From a checkpoint of a small transformer trained on Wikipedia: MLP 1344 SwiGLU.
MLP neurons of a small language model. Each row is named by its layer, matrix (gate and up: input weights) and neuron, and shows model dimensions 32-159. Each number is 128 + 32 x the weight over its row's rms, rounded and kept within 0 to 255. Numbers have three digits each. A neuron's up and down rows have the sign that makes its largest values positive.
A block is one neuron, or neurons of one layer that tend to fire together. Before each block is what it responds to, as a language model described it from the Wikipedia text at the highest values.

Particles and prefixes (on, under, up). Spatial particles and prepositions like under, up, off, over, on, used as verb particles, in fixed phrases or as word prefixes (upgraded, override, fend off), plus mid-word pieces like -ig- in origins and brigade.
L5.gate219:130084127128087108163148155097137127101186087142140106137065163125190088128063065090124113170094185114131129127148120118111129134142103159164194086084182108151156119122124127134169149126181151154152120135125158161122131123114110115100155107130120144142135158098186123143110099096128153117153166105128122137145111163109129163147151142064124117045148075079144083213084101125108139145173
L5.up219:145094101079165119159121172074166114142132137129121131122122094049119052170168100140164112167111103194123125151144131129182111124147126123141171108083127148151141175088189083117180121167113092077164120184073121179148151150111094074152118121195064117129134159158150133154091064102098100072157122187073105160149152160151120155135109141128132142120161156129166111079080103155143054087179

"of" in names and phrases. The word of right after a noun, especially in titles and proper names (House of Mahjong, Army of Mujahideen), and sometimes in fixed phrases (oath of office, number of records).
L5.gate370:205135086082150114119087089125152122136091129157142175168153145080097166105145210168122090089169151049146129136102113150095171180123155072141153116108100097086200142098106146098092102142159139076119143123161090129140093136100117159107079119098144104108166162152136151102119108127101099109118129145145109137155138174132097123142071133081129066147129164085140142098090143172052093082060
L5.up370:124158154137097118169139146131144130149177136099118139129118138131100054104143111123116138157106196113133162194113118134142137147155098138131090113171161112163074163098153192143169131123147170141149089100157132130121173098063131111109114115125117128125143141152123092174159152092156086130157117173129157060100153115106115112063125117113084091141147170091145114151166132099097158103117

Mid-word consonant fragments. Single-consonant word pieces inside split words, especially the c in an-c-estors and ancestral, also as-c-end, Per-c-ussion, Benag-l-io.
L5.gate925:146129079161169107107119112100112071150127156116146164092100155119182168136172162156131098164106062081175096090127052127095185071111108165131157155088110156107177142147128127116169120102078072134079140123124100106091122117152127109148146110133090138145090125163153102102108116082159164118142125084148149102161118093043103101182135145148083114119144088108156149105107143111163127101084
L5.up925:146135160153127124167161141150149084198128080115161093124086187135129112115124104171135159143098111138141155110151150064070206110149129149154189081120059085078076131129173102148064136143137082144103179073138068118126174062115140117131156127129182161166147113110125133156107220061055085100109058081083139129131113134116135196158098090097166136102165077126134139106136128126079085147137

Mid-word fragments, "from"/"time". Word-internal pieces after a short first fragment, like "c" in for-c-ibly, as-c-end and show-c-ase, plus words such as "from" and "time".
L3.gate504:100199132104116144146109141146159188128114140100146113112144110140163137137179091187153068043123162123171145140110129142136166102109165127187113172061159142147164111118106098129073114160139105146136183092144119129160137138136126100095119146094137181178154110211076129122109135129125153085128145105110141099133138072196125102141091121137121183169153092120155145116092105160134095100146
L3.up504:100144159158164111149200178110124096152174166124084086117036182104145145186118090054087150129094102089068145166084134163154076159104078170144074112153128088122177164127191117076150126162137125130145117059153114071179085135101125144079157133063136162092158102114100169145127157137134137091108147119096111172091180142116115151065131137112148114165153115142117141116136152132094084125101
L3.gate506:125136180124084168150180138150079124140133161106123119108184066128163074126125094143137148179113098167129145092108083092112096114130138110062103092124150136076126165125132144054155115185095116126175123133128068101139173108141153163167126236104095143185118154130138152152124146197047103081040126119172118134121152134146145061111151122064127104103133160136127154115122109152077093131131
L3.up506:150121191103127089121171107186135143171125104101127161108133180133090189114163073108133082085137103107165125139094167101135129149147131059123076168120098079072088140159133140132120114158085131136112128140125092142159113106196184161144097172123107074138131135120121132137104101089099107084157062100177203070097145114095177122108095050131117079120119139178124152145106109165141154129160
L3.gate547:137181108110145107123126153099079113131131136130106179097142098146171149134098158146126168172103126081081119174085155183128152126202137081139119119126126193082152117119122118079086116121149108117154183111124139126128105093123166148173170094143090154089163117059122157161118078115096170142187141101120080159093093041165135125159142155101143124130104123118144160142066134103125149171170
L3.up547:063091205112193151067130136148182107119082130150145131076084162138154146128117102140110097174050078122141118135189111139119114108106148078128137121103117103136120067099138132166119159139106122107123159140125172074085046069177143118103145114182156114138120149126100105108155073104149095140109073141100166159126098129102174119110149142151095074153175102148120126134080124141154104126128
L3.gate605:168147090090158208128155160149065134154180134140102176132128123156100107175124145135136121170103146090078127182089154114121148172108132141168125126155109129125114177104154105104079089136138140141127081132154067153136132100116168111109153132173137178108137167191174145194173202182100140204116160143050153095131118131133098105109159099162143207093120101106142075134109110066213185114156
L3.up605:136068136108152162165143130110132120158078116152091137081111141096133084092063072097140138131110068089115182093125151150149065117106107106057129154091189111151077125094174065088136124140150137172124170125126145157142153171104124173085166132096129150156105146108093129080099150205095159117110125068112123159072116135186089159105071168169115151136112117111149085123092139143087131143138
L3.gate624:157169124115137178161159148124134020145173144095168170101146126146155137067155064128126165133119091075123124080080135160129158104163164165112100180118133107147121174154102106080083165118095107138110153142077120121163137078142123190054132099139177151148147124157150094196136112156098108123131169140092136161091069147120110088155144110176090164137124123100157143089142127154105123089184
L3.up624:108149119108133098100144177165096141124090129090108099161129131155181147110090124155094177138113056108113186151168097117193074169129135154099144126110144161082142050141130124139043138179132074100190112168188102128153092134121130139113151108108159107110097134140120138115184146130167145035157160141117093096111183116144150118076035105139132131110173154129126088110141121064160090121096
L3.gate767:139151152115222115138113125115109170191132129123143093183133118112116146105161133165099119123083078117142078086122125118131180143127156200174134146101092102094166144065100138163075128127105116131111164168129123163087072146116139078183123174131114138131160178124114140112165207118096123049109176110136120112138182137108130073073120081140153118123155128209108128142142131163169122068174
L3.up767:177094130099122114088142125090126137157105093091120140142086157135144102137183077192145163194138139140129077147130074123206143061178077117149106143095127155092145154129147166096143190088159081120145158114196141119097113144148117109128136130098135104166156116160139091112128075145151132067077092075145124113191091081112087132069111171182114201090108141104136135125095102173134097125101
L3.gate794:176115126141103118151084160085135145117131097140100116120166156135133101111123147115146171139152160105143168071130134153132139132096095113100092072148144151099157081104091111131160112117050152095105182092137170148174133102075113121056164111128097166106177188121102158110088090172113118160126109196118176154076110119109173110135145134106141134124153115134122111100106118092106094087142
L3.up794:128117105106118164162156137103119076132148085070089108071134115112122106065104163132085115146138186125137083087159128150125110146160080121143113140138151150116165104161170164117134096107137153090201147118167066123085110156121125105136207108122107085065109151099125126128150074120088171119115135173124113157085165093076139043172139069129096131098096121097126121141107101112108146152141
L3.gate1014:123137143177124168105077159120038087138121178116116157148180140107122143130115129195151094139109113142105105137097199101094139128165151126164191082163132101120180151117144129142131098186114102122121127126118123160129103122106150117140125130157137158179060186171106099144144191097110106170146142117193152110120075118124119090101094138108181118182074152121131151110122153098081113078111
L3.up1014:139152147107142085142141128133147097115067147078172094169102087109146098130133070133107155139137098110125141166129084094127178092193076157181133063116158135123180189137153147091156108105091102143126195102136148152114134059152151129140238169160147154171200169118111102142175118115104140103178145202124140085105119107147162093114133126144097072104202135104135101183057129111053157171145

Word-internal pieces and name connectors. Second word-piece after a short start, especially at in d-at-abase, plus of/de/in linking multiword names (House of Mahjong, Ciénaga Grande de).
L4.gate200:126189108080094184139108157098113157116153094121136109171109080118114111084130126101174179082102193168143074117106160096119165112096135093148162138108127121093124100123136151128164165074113142100089113145134158121150152168138129074115185126139093156153120184088120120103167110150118137142140114136105147105093124164106178107201129108144194185162159154162115064105111159121081109138130
L4.up200:187174159107140178141110150117137131095140114090186135158136127074126178155124068076149136074111200160125165147114125170155187131139135139101095164093157077093121159116052109141115103143174124074076131141142109163097120109120158136093118061200081096165098117151035199165128129204136137114134065123105118140161122154114091095116161139141128134097124111070149108141171173137115124079085
L4.gate298:088139111069094089158169093112130105122129060127141165091112095076136195121123125145136143105073121100119045130101110118119125105087137111135122146101135191138133096107136164136107147119209151127096158151109124151134110138137160118130147143132115179201097095136099147147150121135112155130155107107088134134103106141135170101118154126134151044123045135093127132166160151109081093137139
L4.up298:102082159115132090135119157207099150146105064161159098162139121132124165140131158051091124125140074091129142103139098124124058148097129096139152112113131143086096102163152121146074059128124133111101151140105113199167119167166104109122127153131192050124107183149089111076100107163085164129091168119139156110146130114096172103144151148090138162179119171093136084105138080181112088148106
L4.gate324:132169125074192167199190148148150129148126108099091094154145090087082115085193192124155105170132130105165133157111120109106155104112179152142124149141133082151142136104115145078174172175147105130065124136163135091128108170160136127104124071136193144168117216114078143148136135189120128138107112163060123125137094182126127109146131101107136083213098149105191098131109122115064100131154
L4.up324:140133154126193106104201112159165107093152178099080102137106148176139115127109102093123133099131094130113080119153168105095188076195131183098209117139196103126119152106187133089178156137092171191108128212106114125137133079103146147167096127104111131095051126101123131146174110094173142185172110106084200072190098184138110091146098098166102125163109115130184123116093121166090139077095
L4.gate398:156151184091115126063138144093068130116193121085123077100154105120102125172121191134164080110141074157120172110139147168151087139097154110124070166132131154135065127083118110107140173142140145137189133135139156172152158208117105090107123114172131096112094177131125125168069153133137104112201135143136157146139090137115098131117134224121103152153170158136126118138167122127099086124117
L4.up398:090152147147111127057124150102138072145144126105175133089119195147202155142134058115135109168110180197110106164108147147147127100056209173084137077090159154176171125145131087135178156120158104101115116162117187117146145091116150149088124092118063199102104166136079149115122093125062130146146144089092155085097133145098158111141145102132112138164082167136141096086123155127153139117123
L4.gate434:111121133088137109142087096153172121077117121145100135059122126114162108091117117110124131152179107127138088173102170089104173194113166158146160124180114105085133090129140172122114128121151113092072190101107162131123073136110166109135069179081111062161137102141132139154209031140088172169185123151145149090171093126135104120126060086143199100122131217113176080112066173088115117118128
L4.up434:118130171171078148094107149117129070176161125158135096119182108144187137139159092134129137094112205153092132165090152189127168160140093112107139153125140169117203163180137088122112130105099104127122134114156122156140101117127145120067186150145114153167178041098074123145147126153087097186135142113066088159149098086122071130084144123123120179141101121112150120132106106119124115068130
L4.gate1064:177103080128138096092145160077110119102121095124138062071145085127127141115114117172156110064087154119134130124048146166147149088113169108127149126096121109117134139163112116093182147093190154141130105072089112089109180102154166104145082178108158143128125083090156108107106098123125190109177136081096121131116110121122116119102074043109115105131135123127152148122103130166116106108123
L4.up1064:133157097079124090150127092093131113099166101135173143095130140074089111150128151112109104139118118156112086158049099083137131122114139133180141153102105170136120152123112105085163178164190152086138114147092112116110186125130122133147090098087135140150148108034137155124066106120115062093162188120147153089124152065123109124210131156084189086142141115130162063147152156088155178120120
L4.gate1164:102155073132154112116131156187158096073141108133126166061077117095105189140132092157152166122141153122090124033062036159104107154110095125172191107091107233156086103141104079093109107115052164096085092126127097135168147106158069129133110118124169120165128131129172157180105153112199097084125111146076158108116113222140132095132125083071122114133078134106106028148059153164110123113108
L4.up1164:146098095106188119208166080081172134201101119152113099087117118098119114091123143141178157159134137094152131141101127110111154098181150196155128097132047160081165084134113092124109115114116150061086097150172136101042076111133153133114153114121128191169173159143084118143162164128095144116132146131088155142126133126117121169116135117125127161195071107107070108122142081200078104078165
L4.gate1256:213107149062138076120181080140086093180124148140100126120147102108092121140113112190124115111079204162150150104124149144106180071137196086126062102123111089131174133126079156134111108154152134101156148103135126136098098155137095140090141035111107114147055144107150155138197131157079115120077172171088111091109055176111151111094180089109093138161120218142154122142070114190155163096132
L4.up1256:139143174103089161134095106118117096168195173174128202157155132128104206125076119151157085159115153180119090122081093131109115061123141116112118105138178177125181167115158143160098106098146179176133100183107167143114118113105127077121136171166138115142121084148196124137160129155166085171156182120207179080117116067059146130115143146095119101095100168148151108076167134089123159121086

Directional words and prefixes. Directional words like up, down, back, over, out and north, often opening a compound (downtown, upgrade, backstage, output) or in "up to"/"made up", plus word pieces after a capital N.
L3.gate50:091101158149144196141059128062131107138157181164103132133122166100172079182095129127103111168101129246053129154053067107201036152119107109106116103132097099072131146100067078096136109129101099165130149100167073137150103111132168128147153097098168136154144179102199129158169123169106111152141121081146137145148129184159118136150164131175141150093064103049106154187158158063091127152151
L3.up50:123183140145122109161071169144119121109192102125123161122119103170071134134082138061154095101165181088138086119143099076106089111175106116116098116183141144144067128121109132110100114138063153094123093111116176142116139190119173143155134120139131141092134058101179214134126121173155140176105141142151085173123082170103168100120214125166169100088085132101110118118131135107103155141176
L3.gate477:160134152149076113090078157165132142138100153068116159103141109144141094073117093138148194170000092161137154067160148131107124158107101085130137153167163161146133122161086134102113152149148144146100085096130110139090099141107131131186103130165160100142103143118041099130102162120164092116109202113116114085073135187107164093109120064092127103197098170142175121167154109126134139114161
L3.up477:139193169141131082148137124150163115130194091076167132186085153076095135128229153141122060144147128103157123127066156069147156080086122138178086124109153145139135103143103116116066185151156186165184152118077154209108115114088085136123112112096132108131116116174125114089160080164123161147092111158122139098125090087146156134160174131143129103148089126121174100189138097145147134175135
L3.gate723:141127100089160153148185146069144173081145123144156173166112114121160137100103177133084160173076132202123133086115089087136129130121140089152150080113116150087158095145115139143187093062104131096093028132136130140158081090093111133160072128102144153088143144085075102173149134134072178186186144113091051126140210083122139126117159077143125093132090141110125109138070122081150139148197
L3.up723:082150057152105130135121176144141119091111177125135085129115115167082097092123123127206108139100143110117159082140155144108119107135133099120122164105172127067158103137128172136132200138092109148126082091101083102195216148125064131124110166111115123101113102174097141113118100141124156179156114105125100080114142153159185112048136192136167120151134120110149103134121186076146119111089
L3.gate985:140186158116161112150147128111107153200168169160101104173128132187085114083135123210144132137044128156096127204140136116102110112174153176127187086152082162110181141125161105080142149063128150089188142142113113127095106092097120192114149170167081156139099137177100102134184048141101105120093070072145178082187178135121123142087157205182141098148159116090087161148146157140187093113140
L3.up985:114128173146183169091053070125144104167099134147116135092126121136132037147113084132119154174147078139134157124109119108110130095153149097135157108095151124132030097103156183082153151081116151152085072161130155145122100128115068079110069134110135168144101110113161145123078179093069138153107164126130105119160135121080122087093161147124091118124042155096068096053143101201115099097126
L3.gate1059:095187156136145133160129101190049127079163088155128117129115136133124133130147131186133098059081161107102154179069161208139129123056188158143179102129165195097154100177123157091168136137119159139117121170104163087189145145121134110082111108133105132159129132157133133141092187124139124123105120143123105138079100108054161128169154115125147095120135194180101144113097147062206109104127
L3.up1059:117117127153107094182099169155173131180087061089182110139111094126119102149101104106135196142093105102103172137152124137167127108095084130157098135151156117107101122092071157170137110098079148125095142130166112173079114144109120115145098123147139083134088094196146064117143144122145106141138147089134065148115153136113097139148010149176137065093098209154133148136132152102129111141138
L3.gate1091:098151127100115081120182124127093169103104157157123151121105145135140121114105117190127126127167094071078105151123160143091143155122181133170195118121115123137142076124148134085101172166058113143158120161045173149151106115099161098121108157106053157203149141147114096114122145138101141111113102123168131134119122118140156131112131126064161102170161145133124085159146197059143153121115
L3.up1091:143099080139085093094132098103145181078131177142155160173088149176119086111161120101126130096144120102069144102158168148118149125100129165105137146133109109102115214116137101140116141149129117109169109099150197091164123129110101154117113116156083102132106136094149110162159149159108158128136215133079134104190115170124127106117119079137157134180145098072124164137131094149056093123139
L3.gate1215:092150160107105125169109133154119081077196140152116116111147107130048117163094174095140146095056122154112123134156133150096081119107048095100148077136152095169148150146171159094112158112133054123111130136095154130144106108158147099092133112113089146084092134110110111164122097165125154164130154161114068152211148159157148177124192121122213115116142193122120172148104125128179116078076
L3.up1215:137175190090138136167146131122131149120103155144125060180174147142141142111099096120119159143131106093140159095118104175155118138136114152070060114172211149148113136127095098047122074148086185100094104171120133152191115124100130186131070120169133163115135127171120129153164164150147068144171094141101086073167083113130158125167089115104153116089091136065137117092082096117074117067156
L3.gate1240:142108113119120176086157169124118086176141097123110112116146140077152099150106153048119148124074134178124186147143151133140088112197089115136204121095065176142099141147145119124119177156089159124094124147056160167130111123094132078123131152123093135112068123143166174163130059124148184142123127100147121136151121162154205160206177102118129057185092160090144124120125122097099127061132
L3.up1240:092133162081101117123125157158136102158133148139135146131124112125113103152143165104153107137115165143083091174137121132119145123157094152145115122130141117144060139161117087162126196114116082146138141172076175111148132119096117077089134108114151129142127114135122109129072088138130134128194110152158104153145151094157107117150125077115097145150138157083167105152096160128079176161135